{"hidden_size": 512, "positions": "rope", "qk_norm": false, "bias": "none", "tie_word_embeddings": false, "init": "uniform", "learning_rate": 0.00079, "beta1": 0.9, "weight_decay": 0.093, "schedule": "wsd", "max_seq_len": 1024, "doc_mask": true, "max_steps": 8725}
MLP neurons of a small language model. Each row is named by its layer, matrix (gate and up: input weights) and neuron, and shows model dimensions 160-351. Each number is 500 + 25 x the weight over its row's rms, rounded and kept within 0 to 999. Numbers have three digits each. A neuron's up and down rows have the sign that makes its largest values positive.
After each neuron's rows, "fires in" lists the words (lower case) most often at its 100 highest values on Wikipedia text that the model never trained on. A number after a token or word is its count.

L2.gate221:463489501536435516516502491484529504510450516476459497553502503470463508463480506483483465510454478500481522527512523467496491500510527506479409495516501513486510513485481488481485483461514532530493556464510477504510492525514490506514505512526498489493470485480467479521470501484463525496527497475464481509483501420547518497548542508531517473463496482506500462491509493504443472487471525497502511461485507503513498510503497453493495502512523498532519491502525527492488495477536521452458479494499498463521497526504514457532527481513522501462473459526455516520504519476489507479
L2.up221:507507494472484493575523512496509531490514498511494479468520544515529488481551499474512449503453457461514491517469453474476499547526524542447500488476535525504466454547550504483524510475477517479465527496478513453461468500501475507500514508472509468492497502543489545485478494491448493504508538507503510471440526511485478510498503490513485488479533501502514475458476474506510536516525520487507489527458498470508478488507481538507526503484546485557471489495501496481485512460475506496488522508494505517520479538488513466489492496522512495529551514515502513492521503506476508455
fires in: "of" 27, "gebhard" 14, "on" 12, "jukebox" 6

L5.gate2023:508475506520494527476530501479474530471506517485492511510481529462456487529506525452523482470498508545513452476452513490518533474487511456539501468449516506540510462500464477496524500526505503515500486498533498471491531496488537489483468510506515481531535482464486505504530498534532528501451546486482544523491533489490507457535502536502497523449485504480524473469467480536488454508472531501503500490469500510505494445516507533502500494477499465484461503504514451494518472482538481499478488528529521515506449517523515488500509487500471517496498485512470485555455510490500536526
L5.up2023:521505531496448515470524495488500478521524527506523460488499509473498482489536475515518506521471489530501485512506493504470548451506508521464523490481564476528478509497497496441491558482504498520532481515489538479451503527529478473448453506542537504542479511489540538487487514486481496488449480505505489497485505452487509475486521487476529524505508491464500502458482503499487503503483530498430509513468465495542498511465515481528530530536485532514465470509515523486448486462513482493519491517457488524528502518528534509547492453513471468482561476478511522523523510530538522526
fires in: "in" 39, "of" 26, "on" 11, "from" 7, "with" 5, "for" 5

L5.gate1475:481508528521478480509521538476499513483443499534494497476528485524511465531487467554507503487495529464493492486467495499526510482482458516487497520445511501522495487509491490509464480481494504443482454523469466510473523465482509521487514488519474497490506502475480503452508477500503514488486498488565510460491500470480468522491521470477512496503489461551486459507503507488435569534531473511484486509498523553508466486519515489497503543497524498511518525522530552476485505476521510505484480485512543520530534502510510479437514486489479484507472470491465520533444499494447497519
L5.up1475:525519566508528446510506476477525547534515467497546546509542525515505480523515526510500485460508525519491471466505454528481513507487519478494514439529527518458484471498456539521528497527450463511487548477515493476546496513485510510503494500495540528527493489479500464509471499503530489543515525479520492502469504450476509478522516505492449502498503498501531496499464496493480540505510508494489518550528489508501493502496527426497548530505490479523463492496541475502519463469495489498459485485506490540500476522470511492535481479568502498512485498520490466507509473457485508493
fires in: "that" 68, "because" 9, "following" 5

L5.gate1119:504479523473492535514471495496495484455553509518543486453506489498519488446512467519528506528515455509499500492483505460471504486503496521477439509480543522504529501493476522488492468512445509505512485480489516494488518493489467495453520549525520520508525517460516490517505461450499471520472485554525494507501453543469490506509494488502522511535504520546532476514539503481468548522505469521513510506509464508457476490465562499541521489540482485506543496514454491537522503539484534481522527458535493509468438472505538495516509488486520485494481500486485542500494523496485479550
L5.up1119:510495509484457456479496480503521554515496472444484466497526509570524500490504472465444537459499501488529519473494460548453506525517469497522468484518537483495516537505529495470489501507489465516483524512551458470538500511466472497484505484514503506526518538497498468513512527481488500467473497501545461508444547517493506495483508508468482496495501495488535524483478518467525508521477468511481531533501486505499506481481489485478470504517487534527531472492509475530508500462457540522491484511460526513489518494498500504476505515508520476491465531515501499462501514477492468463
fires in: "that" 37, "time" 10, "said" 9, "those" 8, "announced" 8

L2.gate916:516494475507461526497505506515525521528496537489442465492464508492502463481547487535541491490482533498488518507514523475475542530474507498502535468495488464496539507547460496531511431491550505533500472493517542483504477537503503518519463502454504499488531498483473524488471477488534488528461515528595513452482535445517487519505498521506499450498484519487548467509475463518491571486499506510457496514455518529528535449483509495555505510496505478525495508502535476500485477540495484536470510518450507496532503495469513487475530503456517502519440555500462490509510506517509491508
L2.up916:498505501518470515507500413484484489494499522502501483481496461465487500504499536484477533530493489522511510487516485466492467492456502450537495475463497573491478470469502508523511505476506490499476436531543493477463519481426488474488502519491524458498502478466514498500529497536506472522480537520520545517541564502537492464540491442511491529508487535525530503497451454503495492488512460513486476498470490539538489481475501552522483493495504490470526462486496499510502469497502499515477517503529491493524481471484541480501524485464519528494522504458497494527520452494481549455
fires in: "to" 18, "46" 17, "47" 10, "46th" 7, "søndergaard" 4, "reviews" 4

L2.gate493:508486519535477485521496520494511503483513492483528514505514460471543487464494476506505524515474495545503510496493505528472474471521519488497512477500524584491505481503488496518486508507525508470464502517520476522494466472478462516466555475480447530462489532485496484491537501517500485531495505532483565533507494512527502470491520479502495458518505497513525530546493472515491515506538490539481481502553474447532520490514463508489521508533480485476574488474536524455528421535524486554488518509526519548475520518500494488480483513470493553484500472484493531514526516522482522503
L2.up493:499510527492508453525440513480522516483542480496523512513488493504522473492481508526528532478512518496505483506523476532464489511492469516547504498512536517533496509517467515488510520534502531505483533517485513470503502535519478496483520515528512510504491488455530471497491540442490511521515494521528502507512498475491528447474511491497496531539521495498477483510425566523485536500511477517515504469489488526521507485509525501440472501508535506541497558519530487510512538549543504502508518551505529541465490479540508446532534510459555534504565512517526525513493468474520495501
fires in: "until" 31, "along" 9, "of" 8, "as" 5, "following" 4

L2.gate1721:509503432515505484501491583477513452497505443520513454521512497532453479523489499478479515516468517530465464502515458497529494518490553538518498479482546523422472512485476501472502518467483494507507511532514528489497538490479520499537507531491473578496500512505473503485488514463544497505498507529504495484496528475502513498525503509508505506478534486513532474519513455477458489552477491492531503482531500541490537473524516480485514448506514514494474475485535506503468472521524529519514480487465445492521563450478498489483511498531507490490513468531486482490495504517488479509
L2.up1721:532464519474536503490533490519507471508532502506509535504524455519463525496485462472523535536529486480469516510517502490533474499528521526461479499525517498560497459511478514505492497447507458478533497480464525498457499524491485495547513536495506506545530482508478512483532536514500493459468493474519482499515487499463499511555504485470484503502493502514498509508492516519520463473518481496530494497454466490552494488530490491458490532479468549528475513468497499533512530475481450524462463520503497498506435482508529507543489468515500540465519472525489480520481453462461513475
fires in: "of" 66, "for" 11, "on" 6, "to" 5

L2.gate1388:481507485517450499526510521474511551544498462510529499517527496471440482492505467501483485483528461496507488484510538515506490495535523506523520544497498500533512550485479512513476501492562505499494494448506505505543502516514483479513507500533509513523450473540496496519486537490482462500559451473457451503506494525482489490466500515459543486539501519505487512455509535484516496509523429484487515515507499493485498534500524490503470490511464516505490515518478512492501577454506466508499529534535495554522532440479487492475519485558506438528498452530498477503494476462507495470
L2.up1388:464520470498502527485494484514528506483491472454474523439468496507491483526474481541520556469530513553481488496534499513539503495494514472496532510499522530497459462501529460547490462517530510497512519518537524548467520482519509467493510495524517478513494513466469517478508506498512524503504516467510503479504565516483538454494520514485492485517490489494456479481499521479511524458494523482532517509476520501500477479533524554439530515524541485511495508469517490473521512499503479494473539556483489494517503494479513492503562545512505478496539503498472522503499511505530509500
fires in: "on" 25, "juan" 6, "josé" 5, "us" 5, "pedro" 5, "mainly" 4

L5.gate813:480521500468471478485499506502529504516530489495498481499443523478474487460555529519543542541456524457494541477477475518530500521536526471473490527558498482516533501506534525520481501528471506510542478530512517486509501475518469497536512515495528522560488494523503474541533474522500535523550504504507469500503512519490516526562493491493545550527519518514515496498503503507477459508475483538484497512530515545488482482539524528514488514517514547480529526508516500492517506547528475454518490526520498499471490508519486505543517537526540529490542499517460475476518534544515534522
L5.up813:484523526530480451518509527511478495541528472465502513485529551439503509519502530518523478475481457514529526492499498523474524514460497493509527516452475497477502494545485527508484494466535513467498521488487518489519500515544501488530454514481484490494525539518481516471484516493520474459460508520518482431506504523514482507525488505496503462536537472505501519508466513497499507491463472502525487528507433491479523506483465486479482478523481507470486493588507472474492536498518507542499470498495479493484534468541506499524497489477492459503460528519534451551482467469557496475
fires in: "of" 22, "on" 8, "was" 8, "such" 7, "this" 7, "jgp" 7

L2.gate211:513491529507501493489553490484465450512522498532509534501483509522534507493530516516512523529524498515509496504544523487493525524540545501478490550515539486546473493502533503480501514531484474513467514491510513452513561488483519498528510520491544513474512539514538484521508497496494523501483499524470506481492505524447542459533533479533499476478491482507516542516551498458502514525496511498516518479514490482465536508476525495545477452514528539514522529480486541528494503524477548457520501515511467483487498466519501450470466532482506498524505473484464489490425481486508527513
L2.up211:486502474519506500518473500508502454475517436454477533502506482496452470533487508551503463474524521463513534512495488463492501516516479495489468485501463468543484520488484521507514434510490534476448499473498469504480528485537479531503484498514519512502483472510514493481478474481501519527503498509528497483533511503510519513524517513478514458494517461520491502525472545478493499530488508459467477510522522465475473488447540481488484461485493523464481509518508526454522502519507491548524536498503509467493460467507501441544490514508494506531492459493514490491473456463534476478
fires in: "of" 33, "to" 22, "for" 9

L5.gate889:490465491486498522520493477495534506490541515512548521501522484469509474501450449459498487475484492513570489466479509506534488497507495488495476514504478503474496538498520461492491515492503511512495478517468494532479530503468551512506538495518508487496572500467479513470495531503500507497504529513500491503470493519457497520520513518482521531514515463521493530501493515473474494548533528488506531510466516488506481522467536477544499543478448499500489478532518524500509494503497502549474489486509502544513482487496477495478521537522557503451475460491526522454518510483443488511
L5.up889:519507509463533493477525477517460538517452542472525506490463490492493534466486474522497494510481524524504495500462510519555540482475494521451466536420460482542534500453512500475558520522491496507480466481492503478493561465516540507555524504506474502487548484482463512486553549505480526498498496509514520509486481494503491487469497478519498477564492513494497470485524502480463534466532520478480490493472441503492489521488522457527501534491505505532483489502476525564510476550517481505518532497525451488470474514504515486474537495502547519511484474453495497531544507503473520512
fires in: "some" 14, "has" 14, "have" 9, "in" 7, "among" 6, "and" 4

L2.gate1623:498512493454488456457512531500511450552484441476470494509480529525500507502496490500518478468522513481473531474503498499506471488520481520533481530481505508475501475502442457510490472495521506500472517516461546517515469550506522545472456546510490526536483447499522499452470462511509510490548515514498482497494512494486510518527514483489449488518496537532488453522486478509452523521443468477508480521453501515482500526492513532522506494505510538468520482539527497544480498503481547523500498505484464522539536437483510485496511445545515512451509457495504545513501472485495482524
L2.up1623:497513508498494487462512523496506507508473508489495472517512508513469513534495482500464532539512454505522503511475506480477480514487494523505485496474491494524502516521475494543486515501522483482522444501481503543471492522474494538499515510488454473465483516516482510467483519541509439505525484485507527507485579500489500485467482485484490461463456489512457524498480507477509535444536476564532498498530494471507503511483497516477503514474487512471528517459529525476480435507512529532527471524500494452512511519494521490518524449445525483529478459464461447530546517483456504517
fires in: "to" 49, "for" 29, "into" 5

L5.gate941:533450464544466513470531483495513476493472488536483479519525494473496488507478507437515498517477468518465507520473465505463524516495507503458478463476478500490460488527525515484495446486536538524510496491472485518499455498497493499495512505494464471468506513545471522494487516513537531540473527510459521484462510489521538519504490513490540477493543454501475512483457472518495462489510525482464463472466505491501504486481522485515510473522495510543502484498491452492519476448537480506462499480462525476537525491521531469518487486501469520469505502530513439557515520476488525501
L5.up941:497499485465483547504514486470509491516521518508518543482480471474462488503558522467533538461468496491515468505520504492523502483456569502500466524460496506488500534515469485480478486542502551486493463526462498514524552504467478534466517495513500477458500483509568526519513491507497534548466512462478494469493492480533501503502513487487502525503508494479518497494479465472471512514506477488461520483492475538487487500515484521526492536487500505490531557494519512423495479510521476466512485449490485504511512486478529475516523481515497523478497523472460507527498501474474482438
fires in: "to" 38, "of" 13, "about" 8, "on" 6, "with" 5, "in" 4

L5.gate740:520546488530502487497491518530485521490516487477532469544479482487453466493511503449505486520447531530467480528501498519492517487493477511472478497502505454467496511493525526508496514512471510488564513447517456512502525511493561488489502468522534490498535500458516521529465512487454503492476504491494540516540500507482517528481490476535502495471511524481500494493487472489536530485535502507498564498514452510487551552518481485498521510477505482481495503505475485478505579510497512451538489457487507519500520553511522472478467498488491493518528512477479518507468498499446476446
L5.up740:503490453480521509513481479503521489494546483547485511448483488476440520528499475535508491543501544520502556545508521545516525475478472509523489521425473473491472478515498470498483477496502532463466491508534494509477485511466471504442487494490500467511521517501478516485518466516544486531448495489496511518485477463514541568487514506496502489543501445503483482540542494514529518500528551510512503455482479490480521518502498486485480506486533531477478484485451492490480509480441503516519514467492466508497490502506536505459516496490493486479498507500510579488509515536474499514
fires in: "first" 34, "age" 10, "for" 7, "average" 4, "speaker" 4, "one" 4

L2.gate1183:553485507508498505489536517480534508439521516529460537473467456485500500481487503509528521467493551445469504478488504525478466495486517559477522497482524525488514517510470491463500465499441473530509493478466464527488460491486542509501470470528501514441544499486511524480492452489498496515514466463529492521471510496469464548518497485492508478554500460498491478502489501501557479509508503506505523495501490483478501496499430511541500523456471502503504499529483511530488510531483481510520465471427482519526492499543509518524559502496479485516501519526550494489498487510505474474
L2.up1183:489504495531529520491475541462514516453491481492546517491475470477479482506514488509484497535513505462521492517520522536483487499498480495504458501501518513502501496488493494499489492539514478504495502513484481555518490486478495466513503487502534444511507466531484495537572494498550543483473520476506458519535467486491518506476483480515487455505511506493467519470494591486504480479520491504510515461498491440452500463556525492470457448491535519497552473489497531491466482463500490494509533511513528470479513486493490492522521504555521450432507473527490526490508470500484452516
fires in: "to" 17, "homey" 9, "home" 8, "by" 7, "see" 6, "without" 6

L2.gate1677:551507495475510522500455504472508587481487493526495464520469521467525517459481502498476489526469496486488529530533520503507496550493523475490496469525518484462529509460463467539461456513563485554532510505441494557481515507555496496491527456539475490509509510476488484526503541447534504496481484505486536518531498520489489493473518532488478479500461515526499480444451481522506516530533510514492464497482521491496502499484504509518512451501509484471504482475543529521475511503525539512537478472516477527509490501504517462497502466472544487491484500488506480489441534534505518475
L2.up1677:528511497477489537464479492478497506503545484502467479508486523527489534487521555505491500499515448507521510483486491526538505500488486511463451493528570510475478511487487443517479506493522459493498523485464494533468554522480494528459505522463516474483483460477494502494480512485522503512513508488498483459535481497514507448543487510475498529501489547517510526477479477502527487519521471473493515524520503531530488468470524520528476508463539490557548522487492512497480466500516489534493480474513544517496534518483488471545539485489510504511494500493502489483483505508485511489
fires in: "backing" 21, "end" 18, "lead" 12, "leading" 6, "starting" 5, "supporting" 4

L2.gate817:492474500477487488504531491490530502486539530503531519460516516495479458491504479523489518485483536546517483530500536491493471499528491497506465533444535506521500481545474479489516550523505490489517525474486507483491517513507478513512510480530473467528476493432505469479514519531529452503493452464500487517472479506500503455515529517516494501484521499487476442482534495460496555528508530501519478453484503506491541495493515502511487476485480537550557509477517553482532500511488514526493465527473482511485490503497529502470512538499448502521541499538485530503482529495465534489
L2.up817:512534509497539476438459534512495483487455474498479487522531477468488520517489474481521475509519493512506514501486464493478519544537507525506472498474525495471546486497503508497483483502469508515499476517443520480476511551517535483512485518501488526491542497497521508496481470510517469478481479468544483502502529488477510521506503481517484475474500517532488490518505489509509501500469514514507490491502484493479477555470468493485474496485527480488505526511529553526474529540499498552530526522498521533516478483508465542518498507491463443497473504521497511450502492464501492484
fires in: "from" 60, "reported" 10, "for" 6

L2.gate1927:522518479519499518484491453465469525541476520458526526542513512501498492492526490469526445507515461437510486510486490504566515496477500502445488526509487470490475493534503484520461502463543470517479503480482454510498546515521507490503493493473484483517524501532528521454482514490532454472495501497540503496536465537505492483495477490493487483506512522514492484493515475501563536466532496537501466518485517521437533489487514544517490482506510508528517476490471533530458504465468523500468489476494487523514536511486546486516503511489502506535494517492473503517508505516454469496
L2.up1927:507519515477516526483469530481503523502503547488486483481478540477502500516490504478517482514507470493501482501509506551518517489494477431485493537504491515491491508467442521490478518513512489518571514513464521507512497488524483564514489550520458498467518501507493494521505510485498512503526478557532523524521502481498504533470493498484496541472484502529452482517495455493545498467507531511535517509468510525456513527541499511538509515486510492484494517459520504503465516500489487531529532491471509513485493473472479487508518496481506524482519547518464498467491501480538526498
fires in: "began" 19, "leading" 13, "top" 13, "lead" 12, "finished" 9, "of" 6

L2.gate1996:524469466524517569501483499521485550513536515450523512492497456531488515505538495453497476471514507510507464480470491492531467469489505508477463481469518544525511540493504519468530490522491533511491496498506525500530490511488497483511477471550501546467517508502455512512518500474521516510506497554513458507509496500456489503505492529517491528509527513501505514546517467461560466503491532499542480519525493506509515522553504489492505483494508493467493496500510520505499463504478487517488467495474515525497495472478503513482511511506505478502490506476485475486466473482493491460
L2.up1996:509525502512500487481464532499474487517519503480474479479502524515463504471479491473538507505507497452534486495443515544467507520508513476497450479505538498519531507494460477448519554509534459518502488505492468515502529477493495463529488463529519487502493472514501526532537488495501480498499503491475513493452472465463457522477496499512492509514483523492456530516497468467505508509501492540429484469502489511480513536500525442485491491500546533473529513472538462526497476474497543466537539509516463482492499517527515504471520535523519479518480500514494480493516524453480482475
fires in: "of" 25, "from" 11, "submarine" 6, "good" 5, "data" 4

L2.gate798:523487516480505459504558491497549508535507490483473528507447491454510465479475514481478477487483491479498497490513482498504534541521505465483490485497462489506533495506461521529528471533562493503459461505561479494522449482473522477492490526531516465509442483472527520487478499485473492567481515516481524503505495518501500513540497444485474459475486487542519508496494470503492545557539523482479468492543493515556554463477497522472512501553496501499528547508523478514485461467464544493523498527481476523506494529507523504482534489508487487494492505500538515515512477496523516480
L2.up798:487514484479477477503506509508512505515485489471488533501478515474496480460504466525503484522539487520515512472516581477523482444481519470481511499478480467492487529499479471514540462496495462521486489483494472469490518501436496528504455518519516487492492495468503497499495528483494536503454532560470513481518486528505513506522509472478491491488484514520516485497483515535469533477537491467484495543505473518469493482504510483488520551524520487474531503513497514509504508521496498502485540464531518524513508490482497516526508471505509495495468497517504442535506449455502507518
fires in: "46" 16, "44" 11, "47" 7, "46th" 7, "36" 7, "42" 4

L2.gate520:505551527481485463499492519534478501508519482510483507533474490516515530540495516483526503437490522511505530495523519514496538507519536475470492496458523469496515516467482466471495557429547473502485496487487472508496481518574488504538458470539509554501462498496511500474528467496493478497491481551444532485513486489496535538454524484482528503469483504493516486525487514492524498473513531536514514488535502476511523525533507521522455475466528508517494495513543524507489496480493486542499536489525504491492496516502460515504506467485474468530486512506510482475466477485457510466
L2.up520:538489503518513483492535529498488512513492495487482487497486503499517472498493496484497497464510513556493519479465488468512508523513500456540550509523498517492554513516497520531497506491505526455490522474540489493498463476521482530493474547513504493522466459489504486539493490493493497513499470536547476536478521530549437488534505536455518502480531497492475459492501524481461505517502505472452472485523472499488504550456502503468509515541525516491519508489485489486470502514496493510492541491519490478493487484482504496564523514511513472493480464500525518458529474522500496504
fires in: "such" 42, "either" 8, "for" 4, "known" 4

L2.gate1204:486458480495518532523496459532511505499490494522509491508515484514512498534458554484481450521491476524483510501497506504505528486506517485510517513506499509528405561507515471514503553440537514544520504500512477529532519524467516549486502466499485488527524512531447523528507550541498475496507533485539497503512501531551520508503502507526537454528520515449537527525514456497503446496509511494458473517481486486550494492515508483518523474502501480517529490513470501487505464468514506516474508453537438495532518527512499445532499503537497483515505500478494494484500498511518517483
L2.up1204:519458541515511510512480545519503494501531483465507503490524479496476494520513551443558516480490467501539459499489487485460459496502512491494513509578488508497486501520483534467480474507540513487519500507561498518458460498498497516510530457517467493528552514514542496496515446539476531482485547505491430491546482476516496504482518480499499462534520528523524487526503505518488490533475523489501478474512477447483465491482479529531506509480510489496508488517518507483527470475516496515460480510482488519486480508473491499526502498470466513504541505513477469520507477478535513489
fires in: "of" 88, "for" 5, "on" 4

L5.gate857:419529497523515494497493527485504425494521527499512516534498490525494473498500477502513509469501555467480515432494506519503500482477521579446462503468491516479527487483522530544513529488509485536486509519511525551485461545482504484513496482505530481468498486485471451456580530530517508529499522476486509484524539519453508482518498519495480528450498529514468451495508483451512493518507482486471492499456546486520517518496511528497534519527469521542515523496528495497505520513488494494504503497486486510533489496485477500496488533525544519484540469516523499491511469459487506496
L5.up857:485480490503540486476531515499536432526506526498515488545486493506475487466479493522488490504516497525535485495512527499497500501492536508492503465533461518456486480504508493504504521473514552475524490503546477545511469495482462475481471491537518523489474474489504494466532506512499513486517464503520485518514479532472498485502541488522464516488470497511506472514490525476509512483500497492506490506463517502530517483528508536494507483508476506535517518488564505546493463496492503490529481471489511521533435531511496528531493489518496506489521509509472476467486483485465515496
fires in: "more" 36, "most" 30, "much" 6, "less" 4

L2.gate1026:503526555517519517483551478509524517534502468523489508509482492504534473511485508427471482476512507492495543506521495495519483497507538493499491462468517486541487496519504509504535460495492514519496511508506542476483480504494502527511490514486516486514519487539495467466468535494523486530496504501489501483475532537532501514496545523521520490506530527483479487513499500507522544546485478476509496498503487517479496476523484500481474516475510482463479451495469465527489506526509482493471496460528489510557477448519508462501503508495567461494450506489459488486554465484466484484
L2.up1026:494504504504482496467514500478504515527510455460528473531483467553485489477495503509511512485492530489482472520511514492542506504517466496510478462486577495504520520485484536458523512558492500496500521527484481528493510494524452483496447547525500497509516532479530481524515545516497481479466456486474482514455551495541547478498510469525519525467530491518493509521489491531535504499487455526501504498541477494533465470500498468488512484520458505441513501453523461495471492488543479501528564488537521502505496505515477496513518513467518461452545514476493521496470499538487486453
fires in: "from" 33, "at" 15, "mm" 11, "italy" 7, "on" 4

L2.gate1477:542536499461545553488507483515496521519463501469485468467489510540474499472467509511467515506538518488515520501470501501494474477464484530540494495493456469566532516495476488455503523531513526541495468504454520522480506521500496496532522479514519482558497497481529482482523484506547474440522499487525491486447513504475520497496520485517509495458513495529486469500529484452523526471537510485529525571469455502505476538503556521537502494485469500514497489486500553509467544517497481508536492486487476548467515482455526479450551504485531476554487510489502522458520467491520498508
L2.up1477:513478523459453480516510534499471483470453521509480520510485500514498528486522506483528531518518492525503488493474474509478492498506498525507490497493518494523479550474496516474509546458483522477505423512482480508489444480509491520575505513477533513492518541437492486523485518516466521508538485470513504455473545489477513503493471499489519507497502529481480506507495505519492445504490480504468519489513463537534506472496518507510499502507447495476481544447529518502503479495548516514524480503499509511458542518529512514537526470508509470520484472457490530510512538487501480478
fires in: "for" 26, "from" 18, "after" 15

L2.gate270:547489474531521459424515514514468475490494486511482506523505463536490486488529506490491459563509466496472509543487477499474450515540480553466487488489509475497536475519462482485453428497492525528474503474536473478542494473511476492502552474506485504449500468481486487504519501490477512491487505500468494519452495491523495522537497488516496498529551472527507486508494463501504484525467516478450516478473502497477475523518465517500485495511477503490469517473492505524529475507522520471468514520509515481514487489472505499534513474499478557505529503509506469513492492434512479472
L2.up270:530503495504515523510519498522483489547502523502506536506514483517478473486513538525486545515478451529462490526474516491464444478500503531458499510473511518468485460516432470482475498500504540512495525460477536442484533522521512515506525519480500479491508515454462494535472512502503522505519534479476504434491489484514533491538496547509458526520517498438524474485503460513516479529477473486455519506456485478532520507482495505512468493530518508478508557485493492483543549487520544529466460461535495537492492470557515508549502469515439537479498535500483476553524510507509538457
fires in: "of" 81, "to" 9

L2.gate1723:542475470501481530520481438499504520518536537488489518510503491520517470504518517548526521479461495486470451501475483512483514452505511485495470495522495504558512506513476534472517508551490514532517512527448510496506516507542458514497539507467492489528475492509485500512503469485490537505513521516510469484494528463506505539510489517492508543467520467490528489496464479521503472527510497506478514470461452501472487541539526503530501513541488450492524509506552474461515511464509477464508526490540489537521452475512460470513482505476498506483504498497525508516506503490453481452
L2.up1723:520514483527458468476482516527511513510502494482486501550506484554500490527499465517510502558463535533484465508447490517511492507507523472506486526470466506456466523506475477493482445490500498500516500505512491446505528487502501493465506492501493521510482528510528485484497474493479501558479543468455547520488522521526466540543511466459447476523495528443489484501495522486466499475536428479486499484498519472480473537518520480501489505493479479488471466523476472491473488501520455505511480467536479507475471522521518511579526498510502513468488498484457496529524491506504500501
fires in: "between" 49, "with" 13, "to" 13, "of" 10

L5.gate648:494521506473481476510529527481515463488522485504492491493521481542507485485537519496494537450470511516522501467553461546520510515476512506481512511527475490492504520483519546516526531494522506500507519511466549500508555495506498478487511493490475514466515515491519487501531495502514489472493504497471499509523491435452521489497470479540509504488471504502495448499503467499529533498504460492492516519483540503499534479482465504512475482513508536534475504484517559460560522483511481490502500511499495507509465511556479527528533517536500486495506453501525510514504514518535520538
L5.up648:539520507521519477490509474522491450491464500526516508488484501529523505457499526468527536463473521491477466484514522506472477497508486507472512467509494506530510481497483501440522484469483474470452536481524506494467517505503514528483528544500481459479524520484485466497490492531516461491507501471544509526502508472499500490496535489496441479516489485513485474488522533470484482476485542513476520480495511486532531512475463489502533475475509460503534540503480498586521514523524515511511514524523472506514507517502525498486505510516500540517493489500478524534519481535491520515
fires in: "1" 35, "more" 14, "most" 6

L2.gate1578:473513531473517472483512546479495510504505552510509489472485518512501507448556522444551506510486508441496499487465506525525507519495485509507518530513518468503510529514503505478535488481516523463521557528523512515522484518463518484487462514517488505501494463487482499490477500463469506463497494483479512508486489517533487550544480509508485477511497508493489505490478542497470521521464504519468478464476474505506508443468538501551450479498516499496484472553520476458507482527512441449494521476449509508493470490488457513487484491479509487485532480456489517489523458514452471480
L2.up1578:501489491509478458506458548528427502490464492517449481473461456561495491517568472493473505522498514484486493515469465519509526500475476534505515490481478504456556484510493457509498494519533511509507542498526549514534466497501491523514514451513520536484475492520482488495507524543540519494473513489508491502512517531502496484505512457469470505502506497482493488510495509534479534530506531491483548467500517526472517467533492536479504505482480513486488529509492544493491483526513488522516476486472511501459519534519535514491536496493498489489485522483484487497508513503470472461
fires in: "school" 24, "university" 21, "court" 13, "college" 12, "order" 9, "club" 6

L2.gate142:494492493489492485492489515498519507498536481463524496505492500521517507499571494518529509487493468555532537449500497460506498502447516533481483472495490449508467514497476488500471486518524501517483516499488506428496510502509475463493480500490545512501460497477529447479485500535516501488504490563526505534517467488504497479486521495456475488473499502562466508500501528578476484476519468521518513535492534535545501509496529515505506499482477483496506501477494505549503517509488513496527463487449471471495480469547510487508501508486542512507505508454475486525492497479491503539
L2.up142:458471439479492485456486511460518509480555485503494518515512472520473481508505470488496478488478538532479524510514530468528494505497523528483476505495468518451504502502511500520504481470508507509493498496506506494502547483470506493535504507467484525552459536476450464471502505530502462497473491495474460485487500480558524522514519526501459448504507513508514492484461491499494466490542466448474467505525522456527527529478518478481486457529521544469523456484498549523506488513534488510553517451532461468564508532504509484480474505476486465438518494506493502531512518507484464489
fires in: "well" 22, "to" 19, "since" 15, "and" 12

L2.gate30:547502487481498534505489498532501513520481449474483515484494489505527468554516531488482481482500546515477477523529502510489501523510516491527462504498517517531529522505468569515504477504505525494496515490513529550487473518477515539509440504494493531534557453580499456489505496521481485481545541463493529484548536526487536491531515510488510500546503470476500460464470474477496510519465518491506485492489453512480468501561503486481529499492485465504482523496455521483479508503521484487452538513443522524541515471531481460487506514507483494469518466503490433549482528473494508471
L2.up30:491492498510527523453492514520520531504544487482477467477491529505474520459492514483506448497469529474488484486501492506499521496495497534507481516517476484556475522519538496451516492502533521523501550481471450448506557481511513530513505513503505465501508548492488521477527502485449474473473538490484515451471486535533499513519505487527508496510491461485443525459488490504486432516511520486473483502497506469516505522505487458498502516470503490468539534461497516503446474475538511454487525499536474516525554522515558487523496503518506476496521517507485521508514526459519514518
fires in: "against" 19, "on" 16, "from" 14, "of" 9, "workshop" 7, "work" 5

L5.gate546:454506501498512468486499508493521464517565488507485470511473512528471487490568486496536510503488497522497550439487519524548511514496454512466547521429471484496509479553515483468453500529474516533549501475490513482522538501493507503472499490466509487534474531512504500481487479489489484495491471440495503480527467533481495524502506460474507510535456511462490493571546494498502492476535514553503482488510471501544537502460533522476484466507517499495470514518485504487512463448473486506540481516510533509503488496513480526474508493487485473468499447532489535560512508546505513491
L5.up546:496491478504520493496498454499508508533515506506481454467488468526468500519522517510500531515496485484549565475520509509515503487475464496523527524477469491484484479511481418481474493517455524516510457471461471464543518482509488494532478549489499495535493510496492523476519459497480505518483484473553492500531483554488465540537495446487502491501519496463431542563545504520519475484529515528527502524491448532530524518455526514510495455545476459498501525497486477510533484488479530513528498514508495473462510493542518514530504499493495456506504455510504531532527521550491532464
fires in: "an" 26, "a" 21, "for" 5, "l" 5, "age" 5